Weights of a small transformer language model.
Size: vocabulary 10123, 72.1M parameters.
Training: a variant of Adam for these matrices, 968M tokens, 14777 steps.
MLP neurons of a small language model. Each row is named by its layer, matrix (up: input weights) and neuron, and shows model dimensions 368-463. Each number is 128 + 32 x the weight over its row's rms, rounded and kept within 0 to 255.
Before each neuron's rows, "fires on" lists the tokens most often at its 100 highest values on Wikipedia text that the model never trained on.

fires on: ",", " ", "4", "2", "0", "3"
L3.up2119 [133 105 104 144  97 184 126  99 105 158 140 134 149  98 136 165 128 119 122 163 152 120 142 139 133 160 180 144 174  84 121 148 165  97 113 129 127 113 130 110 111 127 108 169 116 113 154 166 175  95 129 151 129  93 133 119 105 115  61 176 161 145 164 106 117 134 137 188 144  82  79  81 129  70 178 180 132 119  50 106 130  85 130 126 121 109 153 122 119 114 132 151 120 192 166 186]

fires on: " and", " was", "2", " ", "3", "1"
L3.up2804 [ 88 112 106 128 156 104 135 114 150 150 144 184 128 129  96  83 134 109 142  66 135  95 179  76 144  99 202 147 127 124 183 104  98 170 138 149 164  85 155 146 130 126 123 131 104 124 109 105 108 100 148 142 125  47 147 108  99 167  94 161  98 137 139 147 118 172 100 116 148  95 133 139 201 121 149 159 143 115 103 108 146 180 153 108  97 133 194  70 160 140 110 107 115 156 105 114]

fires on: "\n", "al"
L3.up571 [160 122  65 106 152 121 141 105  89 103  63 116 101  79  87 174 101 130 206  88 129  96 107 185  94 165 160 147 127  94 133 134 123 122 128 142 159 166 129 159 118 123 157 137  97 104  96  93 152 158  83 100  77 118  83  97 121 100 119 118 157 200 167 129  65 112 198 101 120 123 101 132 119 108 112 162 191 128  88 127  85 133 181 193 192  82 138 162  65  80  93 100  78 185 116 124]

fires on: " La", " Br", " Tr", "|---|---|---|---", " Pr", "tr"
L3.up2828 [139  99 114 153 104 125 135 166 149 138 158 131 117 127  85 133 122 169 123  76 144 123 147 158 226 207 127 150 177 176 169 106 116  90 160  79 163 143  95 181 105 133 152 134 104 112 127  82 166 133 121 127 185 120  95 105 110 124 107 158  89  95 119 145 131  72 161 125  59  68 141 133 181 128 176 130 130 153  81 102 166 134 172  90  85 155 185 129 123  70 183 120 132 153 175 165]

fires on: " ", " E", " (", " who"
L3.up867 [ 36  79 118 112 170 126 193 165 134 152 125 133 177 170 117 164 132 154 166  87 140 121 169  97  89 122  92 193 168 111 118 120 140 118 156 142 111  74 142 120 158 116 164 196 105 145  69 107  99 130  95 113 125  84 143 123 194 158 205  90 164 202 140 111  58 132 122 144  79 113 151 161 132 117 116 157  93  45 158 207 204 130 114 109 101 116 170  96 128 112 137 115 118 208  89 177]

fires on: " |", ".", ").", " "
L3.up2348 [140 111 186 153 137 116 163 116 139 104 144  68  90  97 116 149 130  61 153 104 151 102 144 176 139 193  99  95 146 115 126 118 103 205 182 147 117 127  73 118 109 153 142  50  46  97  80 149 114  70 111 117 190 150 113  84  66 133  85 163 132 129 142 140 136  82 117 125 109 127 183 111 105 137 179 102 126 172 141 121  60  90 142 129 156 161  82 148 115 160 186 111  53 165 114 121]

fires on: " of", " at", " chart", " way", " Fort", " under"
L3.up2709 [145 120 165 144 166 129 146 121 123 146 104 112 156 131 158 157 152 111 160 156 138 116 113 130 111 103 135 150 111 160  93 150 126  92 187 148 133 125 146 155 142  54 207 121 130  96 106  91 107  98  82 169 109 100 139 123 135  85 154 177 123  97 100 119  82  73 155 128 101 174 168 132 115 125 133  82 220 143 110 165 102 102 145  96 208 166 158 154 137 136 141  85  65 146  91 133]

fires on: " by", ":", " after", " with"
L3.up585 [113  87 111 131 160 163 136 119 119 145 126  84 115 138 138 158 130  91  57  89 128 120 103 117  97 104 184 161 183 119 133 130 123 114 105 138 143 147 202  82 117 124 131 127  92 158 125 127  98  93 118 191  85 174  50  70 113 165 100  74 136 116 174 106 138 101 160 169 102 144 135 115 196 137 117 106 162 124 143 126 159 127 165  63 122 150 215 120 172 141 188 132 141  94  89 178]

fires on: " |", " ", ";", "\n"
L3.up2450 [102  71 103  83 130 145  61 113  78  95 138 153 155 144 115 193 115 127 161 168 139 138 169 120 121 145 145  91 144 176 149 142 182 143 136 169 129 116  57 144  75  75 112  67 126 127 100 157 115 159 121 170 151 108 131 119 142 163 110 133 151 136 122 149 171 176  81 139  77  88  78 113 130 159 162 138 112 132  61 114  47 146 140 138 114 107 130  58 118 168 142 109  85 192 175 135]

fires on: " |"
L3.up1767 [115 101 161  90 181 104 192 128 114 199 129  87  99  88 144 182 131 116 176  64 154 108  89 162 110 186 102 126 163 148  33 181  95 132 161 158 134  95 110 204  96 165 164 142  96  97  68 175 124 115 136 214 135 159 166 136 138  90 116 166 127 150 169 108 159  81 190 109  78 106 110 117 149 131 141  95  99 111  84 103 192 145 159  98 141 171 129 185  81 182 144 125 143 197 163 137]

fires on: ")", " |", "4", ":", "ed", "8"
L3.up2583 [ 84 157 143 102 191 197 121 124 120 117 113 160  99 142 111 133 125 128 107  88 129  68 128 118 135 134  99 152 147  98  79 142  76 119 107 120 160 158 142 121 165 140  69 149 103 110 124 157  66 123  81 137 120 103 118  85  92  82 115 104 102 126 135 120  94 112 128  75 102 137 139 113 161  98 111 147 122  90 156 161 101 103 189 121 111 117 158 161  97 110 124 134 170 107 147 116]

fires on: " p", "p", "P"
L3.up2026 [140 111 146 198 122  85  93 149 112  81 131  86 145 151 111 156 125 107 139  87 151  82 165 122 139 213 162 168  93  99 236 112 148 182 174 135 132  96 190 168 108 176 133  80 127 122  94 139  86 113 138 182 133 167 131 159 166 151 164 115 128 108 205 139  93 193 123 115  92  89 173  55 120 165 103 136 112 117 142  93 140 164 151 156 109 159 127 121 126 176 155 120 154 150 122 106]

fires on: "1", "0", "2", " million", "8"
L3.up960 [124 130 138  98 164  36 180 171 129  94  65 121 108  97 106 185 121 117 148 165 144 160 177 167  99 138 200 145 134 115 113 132  56 152 124 133 163 155  93  85 188 127 142  70  63 137 110 117 140 135 119 146 144 208 127 101 188 191 147 173 151 178 122 130 122 124 157 162 120  64 161 122 125 123 132 123  72 119 114 140  71 141 188  97  89  98 135 138  97 138 186 135  45 158 113 120]

fires on: ")", " had", " have", " ", " having", ","
L3.up2301 [158  92 119 184 167 154 132  64  89 169 123 120  91 175 105 117 122 123 157 125 121  94 156 187 130 131 138 136 116  92 167 125 180 161 176 169 115 106 141 138 127 190  99 188  87  91 124 114  99  97 140 135  67 116 119 136 111 149 142 144 112 145 170 106  81 215 114 128 128 222  98  59 121 116 148 178 143 109 118 114  76  95 123 127 134 155  68 100 120 171  81 133 159 220 180 141]

fires on: ",", "."
L3.up2200 [155  45  90 132 123  72 109 125 167 143  83 110 161 139 171 124 128 115 118 155 111 163 113 142 102 146 119 105 111  82 121 166 141 157 179 152 118 134 175 168 100 119  97 117  95  77 119 166 101 132  98 155 111 144  67 106 147 134 105  60 151 158  87 148 120 166 182 139 113 156  94 170 145 132 148 143 131  84 142 115 141 153 155  92 113 195 137 165 103 120 178 105 109 186 168 161]

fires on: " B", " ", " p", " r", " g", " t"
L3.up2915 [136  77 125  77 169 132  92 124 100  85 115  83 155 128 108 118 148 136 101  89 118  90 155 150 126 188 218 117 151  80 159 144 177 111 153  99 139 145 107 112 124 129 173 127 140 139 136 139 125  84  58 158 158 119 128 134 111 170 141 160  94 120 170 101 121 117 136  94 123  79 148  98 107 109 141 166  74  99  99  95 162 203 128  73 138 107 146  44 156 165 118 159 112 128 140 144]

fires on: " comp", " fl", " Fl", " US", " States"
L3.up1728 [135 156  81 164 187 159 210 138 137 196 101 123 111 200 106 224 119  87 138 190 117 128  96 157 149  83 161 135  80 108 146 137 174 154 164 176 144 135  95 123  87  97 116 124  67 106  81 127 102  83 137 125 127 154 119 125 210 153  87 120 129 138 128 135 159 143 163 130 153 174 122 166 131 133 120 131 176 146 172 116 116 159 135 148 139 124 121 143 101 127 180 149  85 145 131  76]

fires on: " |", "\n", " "
L3.up2048 [110 157 146  92 125 117 122 119 183 182 131 107 121 140 128 113 130 112 123  96 128 100 124  76 163 196 116 116 137 111 120 149 140 107 156 122 167  98  83 145 142 122 110 102  97 160 164 135  34 125 131 137  50  68 171  70 100 158 116 162 157 170 149  76  73 131 175  35 168 170 124 132 110  51 116 136 165  94 148 129 140 119  54 136 146 198 147 144 129 117 177 167 100 144 133 160]

fires on: " M", " m", "ats", " too"
L3.up528 [102 121 121 120 168 168  82 122 109 109 113  70 142 160 114 146 100  56 114 154 115 152 156  89 154 175 165 100 106 135 105 117 166  91 140 104 105  72 100 115 227  82 157 139 106  85 125 131  99 132 136 163 153 169 156 149 148 151  93 165 196 130  72  97 105  95 152  75 126 131 114  25 169 119  92 123 128 107 131 119  71  46  90 112 163 131 155 184 117 121 111  84 153 170 153 155]

fires on: " |"
L3.up1979 [ 59  69 132 116 112 137 155 138 135 107 133 106 109 183  90 135 142 117 133  86 153 107 184 144 129 121 132 110 154 117 179  94  91 113 144 121 141 157 124 159 111  85 117  70 132 104  78  51 120 112 131 178 116 149 112 125 190 148 121 107 154  65  84 135  72 162  78 103  81 129  79 128 110 141 157 148 151 116  98 144 153 155 177 121 111 151 162  67 188 159 130 102 131 158 151 134]

fires on: ".\"", ".", ").", "\".", "\",", ".)"
L3.up2004 [144  70 216 159 153 149 186 149 179 132 128 100 104  78 146 145 113  78 124 121 170 102  78 173 149 140 129 120 159 154  86 167 155 154 134  99 120 150 106 119 177 105 186  86 104 112 187  97 150  67 133 173 173 167 134  85 186 172 106 148 128 140 144 124 143 130  94 127 146 111 165 126  85 136 147  73 143  95  64 146  97 112 162 113 118 114 108  99 140 165 130  50 112 123 114 118]

fires on: ","
L3.up2324 [ 95  80 113 157 141 123 141 124 130 179  95 102 154  94 179 147 143  71 129 121 102 180 159 149  74  86  89 157 145  75 114 135 132 159 183 140 105 131 179 165 144 137 128 126 122  96 113 112  86 140 113 196 149 110 127 147 123 124 107  64 141 200 101  74 125 197 141  89 129 116  92 120 171 112 143 162 105 112 149 116 194 100 114 126 102 163 152 173 145 145 119  68 125 182  92 126]

fires on: " at", " from", " to", " near", " through", " of"
L3.up1466 [176 117 113 128 176 106 159 158 104  69 167 134 184 114 168 141 158  89 186  94 112 147 180 159 118 124 104 118 144 139 110 173 147 101 157 162 167 169 116 174 105   0 172 110 161 112 116 154 116 130 133 135  98  90 167 121 162 146 106 103 130 153 116  96 119  96 160 114  91 172  99 106 133 168 149 101 133 173  97 116 127 157 113 137 132 133 136 110 120 118 120  96 154 139 105 126]

fires on: " on", " The", ":", " against", " to", " by"
L3.up549 [133 119 100 123 175 174 139 108 125 123 123  94 158 139 144 153 126 103 152 100 143  98 159 126 135 113 141 141 112  78 123 137 122 163 124 107 163 172 164 116 135  95 148 123 154 124   6 157 103  91 148  89  97 125  95 101 132  81 168 128 114 115 116 101 124 119 201 149 137 105 209 112 164 161 121 146  93  71 123 179 109 125 146 120 165 179 174 119 127 137 152 123 138  98  94 190]

fires on: " |", "1", " (", ",", " "
L3.up2995 [ 97 111 119 109 144  80  77 108 147 125 113 114 153 100 108 183  99  81 151 165  96 108 151 203 121 118 131 121 120 220 115  55 143 143 125 120 185 100 106 116 133 148 111 117 125  88  95 104  59 149 130 122 159  96 130  92 112 129  58 142 108 108 175  90 124 179 118 113 128 142  96 155  90 172  92 120 133 142  50 165  97 102 173 181 108 160 123  65 180 163  83 147  99  83 192 129]

fires on: ".", "-", " of", " (", ","
L3.up356 [ 91 105 140 119 195 119  92 139 156 142 149 150 127  89 139 140 121 117 136 174 101 158 183 125 165 119 169 108 123 135 159 111  87  86 156 141 185 109 154 157 150 193 130 106 107 106  90  46 130 153 116 119 111 168 112 136 105 117  55  98 134  80 129 125 121  76 127 126 154 131 127  91 147 127 147 175 105 115 110 109 131 131 113 112 137 153 154 139 135 143 163  87 127  82 152 132]

fires on: " |", " for", " as", " ", "\n", " and"
L3.up453 [ 42 142  98  98 118 151  96 111 131 170 160  89 144  93  98 160 118  92 129  70 135  43 156  91 134 165 121 115  75  38 130 139 138  96 184 129  98 105 164  99 120 134 158 135 164 148 117 133 129 117 147 104  72 148  70 123 156 122 106  99 132 129 125  97  81 143 105  67 105  85  84 169  93  83 102 169 103 101 128 135 127 111 117 122 140 147 139 134 107 137  97 155  93 144 157 106]

fires on: "\"", " to", ";", " |", ",", ")"
L3.up794 [ 70 117 118 145 109 125 116 114 134 162 146  61 137 109  77 112 105 140 103 143  96  55  98  97  92 148 143 130 135 138 190 109 138 148 108 113 131  83 141 137 150 126 145 119 176 110 131  74  65 153 136 112 119 101  95  74  96 195 143 149 139 159  87 139  57 153  84 120 152 181 180 150  93 138 155 159 171 138 163 112 130 101 134  94 151 158 148 177 111 100 128 195 133 127 142 178]

fires on: " |", " /"
L3.up1016 [139  96 161 109 117 157 163 147 148 115 109  97 148 143 108 137 141 126 105  86 145  75 109 140  44 218 115  87 181 162 110 157 123 124 175 127 142  92 122 126 129 123 147 115  84 100  85 133  64  77  92 170 123 119 142  78 130 130 142 218 134 140 174 116 159  86 147 123 151  80 147 115 155 133 180  87 115  72 116  81 136 155 143  82 164 178 136 137  82 142 145 130  89 182 131 163]

fires on: " |", ";", " Sh", " Sch"
L3.up1987 [140  94 119 113  95 127 178  87  76 157 172  99 108 161 152 147 102 133 123  46 102 153 111 114  89 140 100 104 147  84 155  96 178 113 171 161  84 137 131 153  90  84 144 110 156 121 108  94 171 161 161 155 107 139 156 147 164 165 143 121 148 140 129 114 119 173  85 106 141 119 123 113 168 132 185  89 118 133 103 108 105 123 127  88 200 121 169 123 161  99 138 139 106 191 158 193]

fires on: " |", "\n", " to"
L3.up2461 [ 93  69 106 135 126  91  90 155  74 131 104 149  96  91  81 145  73 147 118  89 143  95 173 113 184 180 131 141 149  94 159 130 215 147 147 247 156  61  95 145 126 149 165 125 133 118 110 134 121 137 128  95  84  97  89 125 117  99  90 167 108 186 161 117  96 126 141  98 112 114 116 167 159 145 148 198 101 142 114  81 101  94 124 114 108 141 141 148 164  95 112  86 103  78 149 139]

fires on: "s", ":", " ", "-", "B", "/"
L3.up619 [166 132 152 108 151  71 107 125 157 154  81 130  86 106 109 134  50  88 105  82 144  83 140 141 130  70 128 154 143 179 167  77 144 117 176 148 153 157 110 124 141 128  43 137 137 100 172  74  96 101 100  76 138  96 184  62  59 151 208 110  69 182  91 161 147  96 159 111 135 120 107 104 182  79 160 142 130 111 105 123  72 123 156 191 151 126 146 137 129  92  77 145  81 138 154 162]

fires on: " bl", " Bl", "Bl", " |", " gl", " Best"
L3.up152 [106 128 112  89 215 133 157 129  80 165 106 117  91 127  86 131 162 156 124 185  88 158 166 151 120 117 145 107  74 106 124  95  85 169 124 140 123  90  95 164 164  90 122  59 141 115  76 127 136  92 126 131 145 124  70 125  78 145 163 208  93 107 134 176 122  81 110 123 139 119 142 104 100 110 117 121 107 144 145 125  98 148 131  86  96 154 147 168 139 126 165  97 178 155 117 134]

fires on: "p", "L", "f", "H", "B", "D"
L3.up211 [122 114 110 150 146  92 141  70 153 129 191 113 120  98  60 123 158 123 150  73 132 134 187 187 139 222 177 184  83 174 162 105 107 185 142 135 112  91 132 137 140 136 160 121 136 139 128 117 115  53  38 148 118 161  68 115 179 113 136 134 105 102 176 118 103 203 145 104 121  95 122 133 153 162 101 109  67 108 142 137  99 134 146 109 125 102 116 134  98 125 128 144  87 128 136 139]

fires on: ".", " |", "'", "M", "T", "A"
L3.up2209 [194 117 142  98 144 144 158 128 180 107  99 105 114 130 150 111 119 119 120 122 110 135 120 130  97 114 136 117  92 114 214  93 194  97 161 172  94 123  76 144  98  88 113 144  93  87  94  97 120 118  61 129 117  98 127  90 139 157 159 130 123 138 155  76 133 142  62  92 115 165 157 193 140 133 218 188  58 121  78 106 114 106 164 128 155 121 144 118 124  98 159 133  83  95 158 212]

fires on: " M", " |", " Fem"
L3.up2480 [101 135 123 103 124 134 151 166  99 101 156 110 107 255 140 134  94 103 131 162 113 132 178 125 154 146 158  67 143 179 134 116 202 118 147 170 150 111 112 178 164 127 187 134 110 161 102 123  77 146 103 155 101 155  74 146  78 138 145 159 125  95  71  73  80 137  96  96  40 179 122  95 153 162 138 173 119  85 132 131 107 106 149  81  86  88 118 133 124  93 155 111 135 173 125 151]

fires on: ",", "),"
L3.up1201 [134 145 110 110 169 149 145 110 119 180 152  88 108 144 123 108 112 118 113 159 153  54 113 120  88 143  87 139 137 114 120 105 103 143 174  69 121 141 134 160 141  94 103 117 173 123 129  91 150 156 116 143 124  64 132 131 110 162 156 191 173 108 106  94 145 130 135  72 121 173 136  89 107 115 132 150 148 114  91  92  96 136 169 117 133 194 153 190  86 118 114 217 100 131 188 125]

fires on: "-", ",", "th", ";", "et"
L3.up2756 [ 86 110 157 126 124 131 106 125 112 125  78 181  97 156 129 134 117 102 133  90 112  87 125 119  97 157 157 137 121 118  95 171 228 111 135 168 113 123 159 152 101 153 116 123 160 117 180 129  86 112 152 128 103  84 144  66 109 146 115 114  97 152 174 130  93  78 140 112 133 117  77  93 146 102 157 171 168 156 103 120 122  75 152 142 114 150 172 113  71 157  95 200 181 195 148 153]

fires on: " |", " /", " ab", " ch", " deb"
L3.up2459 [169 116  65 148  70 203 138  83 101 136 101  96 197 142 117 138 101 143 117 123 174 114 144 134 117 129 155 101  98 175  60 130 149 171 128 111 132 115 106 145 116 109 153 153 171 150  56 140  91 103 125 170  78 205  98 169 146 152  86 169 140 119 113 116 109 143 126 125 139  79 160 101 161 138 192  99 118 133 136 112 168 127 125  35 149 178 153 147 124 147 132 197 134 130 178 146]

fires on: " |", " from", " only"
L3.up345 [136  68 109 111 112 128 116  64  66 150 114 108 129 140  99 187 140 139 136 100 141 104 161 136  95  99  85 111 135 170 158 120 190 117 156 189 107 137 118 138 125 119 136 130 111 115  74 143  90  79 112 100 138 210 113 127  98 143 123 147 151 131 184 134 117 121 103 127 132 133 157 131 180 137 201 160 127 168  97 139 137  97 105 147 140 146 144 116 121 103 106 132 123 167 113 154]

fires on: " ;", ",", " |", " •", " /"
L3.up1830 [178 108 146 132 170 121 136 141 104 167 129  30 126 111 164 122 116 130  84  81 172  69  61 122 137 168 125 120 161 137  98 153 148 156 137  54 162 123  92 179 134 137 139 104 126 135  97 134 107  65 108 146 103 174  91 107  84  78 140 140 115  85 167  95 107  94 189  72 132 116 177 157 107 137 148 122 115  93  86 102  93 131 162 116 202 162 105 115 102 137 102 138  84 120 174 106]

fires on: " ", ")", " hold", " |", " from", " %"
L3.up1763 [128  95 102 129  88 192  89 117 102 148 141  60 103  87 113 106 115 160 106 106 145 119 194 141 139 150 141 166  94 103 155  98 155 191 103  69  99 108 145 104 174 127 122 168 137 113  94 144 130 144 130 210 124 123  61 146 108 154 101 137 154 131 117  88  91 183  96 170 120 130 137 108 125 184 168 167  93 172 118 148 130 126 164  92 102 153 106 118 132 169  72  88 128 115 156 133]

fires on: ",", "2", " established", "3", "0", "4"
L3.up1743 [131  88  84 126 126 154 178 138 113  51  95 152  50 166 124 109 101 128 145 166 115 121 182 129 126 169 174 116 189 148 152 141 118 100 174 130 149 115 105 126 148 101  92  66 104 135 136 150 119 150  83 187 115 114 131  96  92 156  89 139 121  85 155 122 132 139 118 150  94 106 108  91 137 136 146  90  82 112 109 135 120 117 188  84 140  95 126 168 130 112 132 173 126 120 185  97]

fires on: " (", " |", ","
L3.up820 [157 126 135 121 132 117 164 180 126 182 121  86  95 120 147 153 131 103 136  50 105 137 121  91 101 172 158 119 115 103 109 166  95  67 110 107 151 126  86 135 120 125 103 125 119  93  61  60  93 115  81 208 101 146 109 103 106  71 177 157 143 224 140 113 127 148 199  85  81 119 109 122  73  41  85 158 141 107 153 105  97 114  79 102 136 193 135 127 160 134  92 101 142 127 138  99]

fires on: " |", "'", "an", "onn", "s"
L3.up2811 [146 119 124 121 129  89 115 120 125 139  52 137 122 175 141 145  98 127  44 148 163  86  50 149 107 156 191 173 167 183 159  98 135 184 170 185 116 144  72 182 128 115 167  99 136  93 113 104  53 110 123  92  93 205 159 137  91 133 128 120 125 149 121 130 126 138 123 112 122 178 123 164 136 119 173 196 155 137 115 224 116  87 112 108 166 114 137  98 148  95 153 156 132 101 103 162]

fires on: " by", " pro", " Pro", " per", " By", "pro"
L3.up1485 [ 85 143  98 121 126  55  98  71  79 193 103  53 174 140 170 145 159 132 126  85  95 162 114 139  99 151 199 100  63 131 134 104 158 215 110 228 151 130 147  74 135 108 134 196 156 141 154 132 141 121 159 141 191 134  70  88 129 135 135 161 130 119 110 109 112 137 123 125 116  55  83 149 126 140  85 152 132  91 121 122 124 132  88 181 196 143 118 114 125  90 104 118  86 138  96 141]

fires on: "ter", " change", " over", " der", "der", " inter"
L3.up547 [130 123 145  69 142 101 136 133 125 126 159 102 163  46 119 123  89 210 148  48 169 142 146  86 146 151 145 128 170 152 120 124 104 184 127 116 151  98 170 142 132 194 139 106 104 101 108 153 113 139 123 152  87 161 102 109 148 130  96 139 164 113 152  77 149  96  99 162 118 103  98  98 189 168 140 100  98 108 128 142 154  65  90 106  74 129 142 162 157 139  75  91 114 114 137 151]

fires on: "-", "h", "/", " the", "s", "t"
L3.up2762 [138 165 112 123 158 151 128 131 117 173 125 118  86 128 164 123 155 134 117 159  64 132 144 117 144 151 163 124  92 147 202 127  92 141 142 128  98 123 165 152 195  29 128 114 116 119 156 200  99 174 109 116  97 122  83  94  86 152 173 153 114 216 133 129 122 156 102 100 121 138 101  94 182 152 207 144  89  75 155 140 109 115 134 111 120 134 129 127 167 112 139 157 128 156 134 168]

fires on: " |"
L3.up1883 [118 111 107  84 143 156 175  63 107 149 142 137 123 156 100 194 153 123 101 155 102 128 141 141 103 171 130 139 108 144  74 114 107 197 167 198 113 176 143 187 116 103  91  94 117 123 141 110 107 133 111  88 172 166 133 106 140 116 129 136  94 128 125 139 115 145  80 139  98  61 110  52 107 155 192 106 111 131  90 133  95 134 106 137 117 173 190 142 131  70 161 154  98 156 207 136]

fires on: " ", " from", " |", "\n", " at"
L3.up75 [121 155 129 136 100 147  93 131 106 197 159 119  75  92  99 150 116 102 110 118  84  62 144  78 160 132 130 164 112 100 126 112  93  71  94 192 133  85 148 153 157 115 122 149 112 108 113 109 195 165 131 131  77 117 132 120 132 154  95 157 113 121 145  82  94 166 134 103  65 145  73 187 145  77  84 123  70 137 163 148 146 135 100 116 123 176 155 102 125 143 101 143 126 108 155 184]

fires on: ".", " as", "===", " ===", ":", " that"
L3.up2959 [156  83 130  88 116 145 104 143  79 101 117  79 106 164 141 177 178 153 160 155 221  86 143 162 140 169 139 158  92  88  94  76 171 123 130 182 168 120 100 168 127  80 169  96 151 109  79  90 163 136 157 174 151 137  96 113 143  98 108 145 177  85 133 117 161 108 121 138  80 103 122  91 140 169 150 141  99  49 126 141 122 163 151 108 124 131 129 137  90 138 144  98 141 116 181 119]

fires on: " ", "1", "9", "8", " ("
L3.up2462 [ 83 190 169 115  91 133 150  80 129 134 111 152 104 193 122 117 116 113  94  90 163 131 185 114 128  91 132 165 171 172 209 109 151  94 153  89 102  99 117 151 121 139 157 154  97  83 121  67 127 114  62 102 181 118 148 175 157 115 151 105 131 134 158 116 135 164  60 135 120 109 175 138 127 123 125 116 112 131 157  99  98  97 113 165  78 152 153 150 129  96 107 127 196 195 159 139]

fires on: " per", " inter", " Grand", " over", "^{", "er"
L3.up2695 [133  64 214 146 109  95  95 109 124 143 176 102 165 130 122  93  70 134 122 104 151 154 127 126 120 145 158 178 198 121  88 106 116 127 160 143 164  85  88 177 146 152 191 116 117  92  83 122 109 100  79 105  77 132 144 157 154  98 104 119 142  78 114 142  45 131 152 137 122 124 109  89 162 106  80 160  71 140 115 116 133 135  94 120 141 189 140 114 141  95 112 106 151 109 117 165]

fires on: ",", " |", "\n"
L3.up1423 [133  97 139 109  67  99 124 168  97  86  98 112 113 153 182 106 126 104 118 127 172 116 117  51 138 165 121 119 117 116 126 191 135 139 164 183  94  67  91 167  83 147  94 114  73 120 113 193  88 122 118 139  86 138 108 115  84 167 103  81 143 156 139 144  78 192 100  81 117 101  32  83 130 112 130  94 150 119 133  94 166 128 143  84 133 135 133  87  88 142 121  86  85 188 176 125]

fires on: ":", "-", "4", " ", ")", ","
L3.up2999 [123 112 161  66 108 107 104 122  73  95 121 181  97 128 143  99 130 132  85  78 153  84 128  92 132 129 103 100 174 105 144 186  86 117 131 149 109 187 169 163 176 114 130 125 120 102 119 121 136 156 177 160 118  68 130  90 132  80 128 135 109 163 140 123 171 111 172 118 119 121 148 134 118 101 170 145  66 117  90 100 118 112 113 171 169 142 125 146 141  92  92 131 146 114 166 135]

fires on: " |", "."
L3.up1121 [127  55 164 107 107  83 172 131 136 147 116 118 112 103 104 179 137 143 207 123 181 153  81 167 122 172  99  95 160 213  79 119  86 192 133 150 109 142  88 175 165 133  94  91 125 111  52  73 136 119 140 146 150 202  99 109 131 111 181 166 196 120 154 102 151  94 104  90 106  87 145  82  64 117 160 110  89 114 127 130 153 116 132  43 179  89 127 175 112 148 134  65 103 121 156 101]

fires on: " ", " and", "ah", " which", " feature"
L3.up1731 [ 50 139 128  82 100 146 126  93 115 103 145 117 143 170 142 133 111 147 132  66 146 138 133  74 135 128 172 129 115  94 145  55 101 112 180 137  76 177 176  93 149 121 111 163 141 117 106 175  99 135 123 154 110 139 155 117 170 143 139 139 145 103 121 151 128 133 103  99 124  58 130 136 174 131 166 135 119 116 138 129 112 127 144 192 160 136 139  98 138 114 121 117 105 158 112 146]

fires on: " (", "\n"
L3.up1881 [146 135 135 122 121  86 112 174 170 154 138  34 160 144  86 127  92 182 121 100 164 154 102 181 158 145 152 150 118  82 122 138 140 103 146 139 169 124 121 154 153 139  76  84  86 104  99  86  79 129  81 160  56 162  85  46 134 125 145  93 149 147 132 100  74 173 141  97 132 153 103 131 161 165 138 140 149 209 120 117 123  96 144 117 181 110 132 122 136 130 127  78  86 137 129 145]

fires on: " ", " Sh", " and", "Sh", " sh", " Ol"
L3.up596 [146 125 222 138 128 129 150  91 139 116 152 117 142  73  81 140  80 129 134 134 161  64 228  70 166 150  90 125 123 136 132 110 164 124 204 134 154 150 164 170 123  84 202 149 145 112 128 115 114  81 131  75 118 130 137 100 152 113 115 121 130  95 145 189  72 139 182 128 121  67  98  96  73 145 117 117 104  75  97 114  77 113  90 116 174 142 143 137 133  74 103 159  66 158 149  89]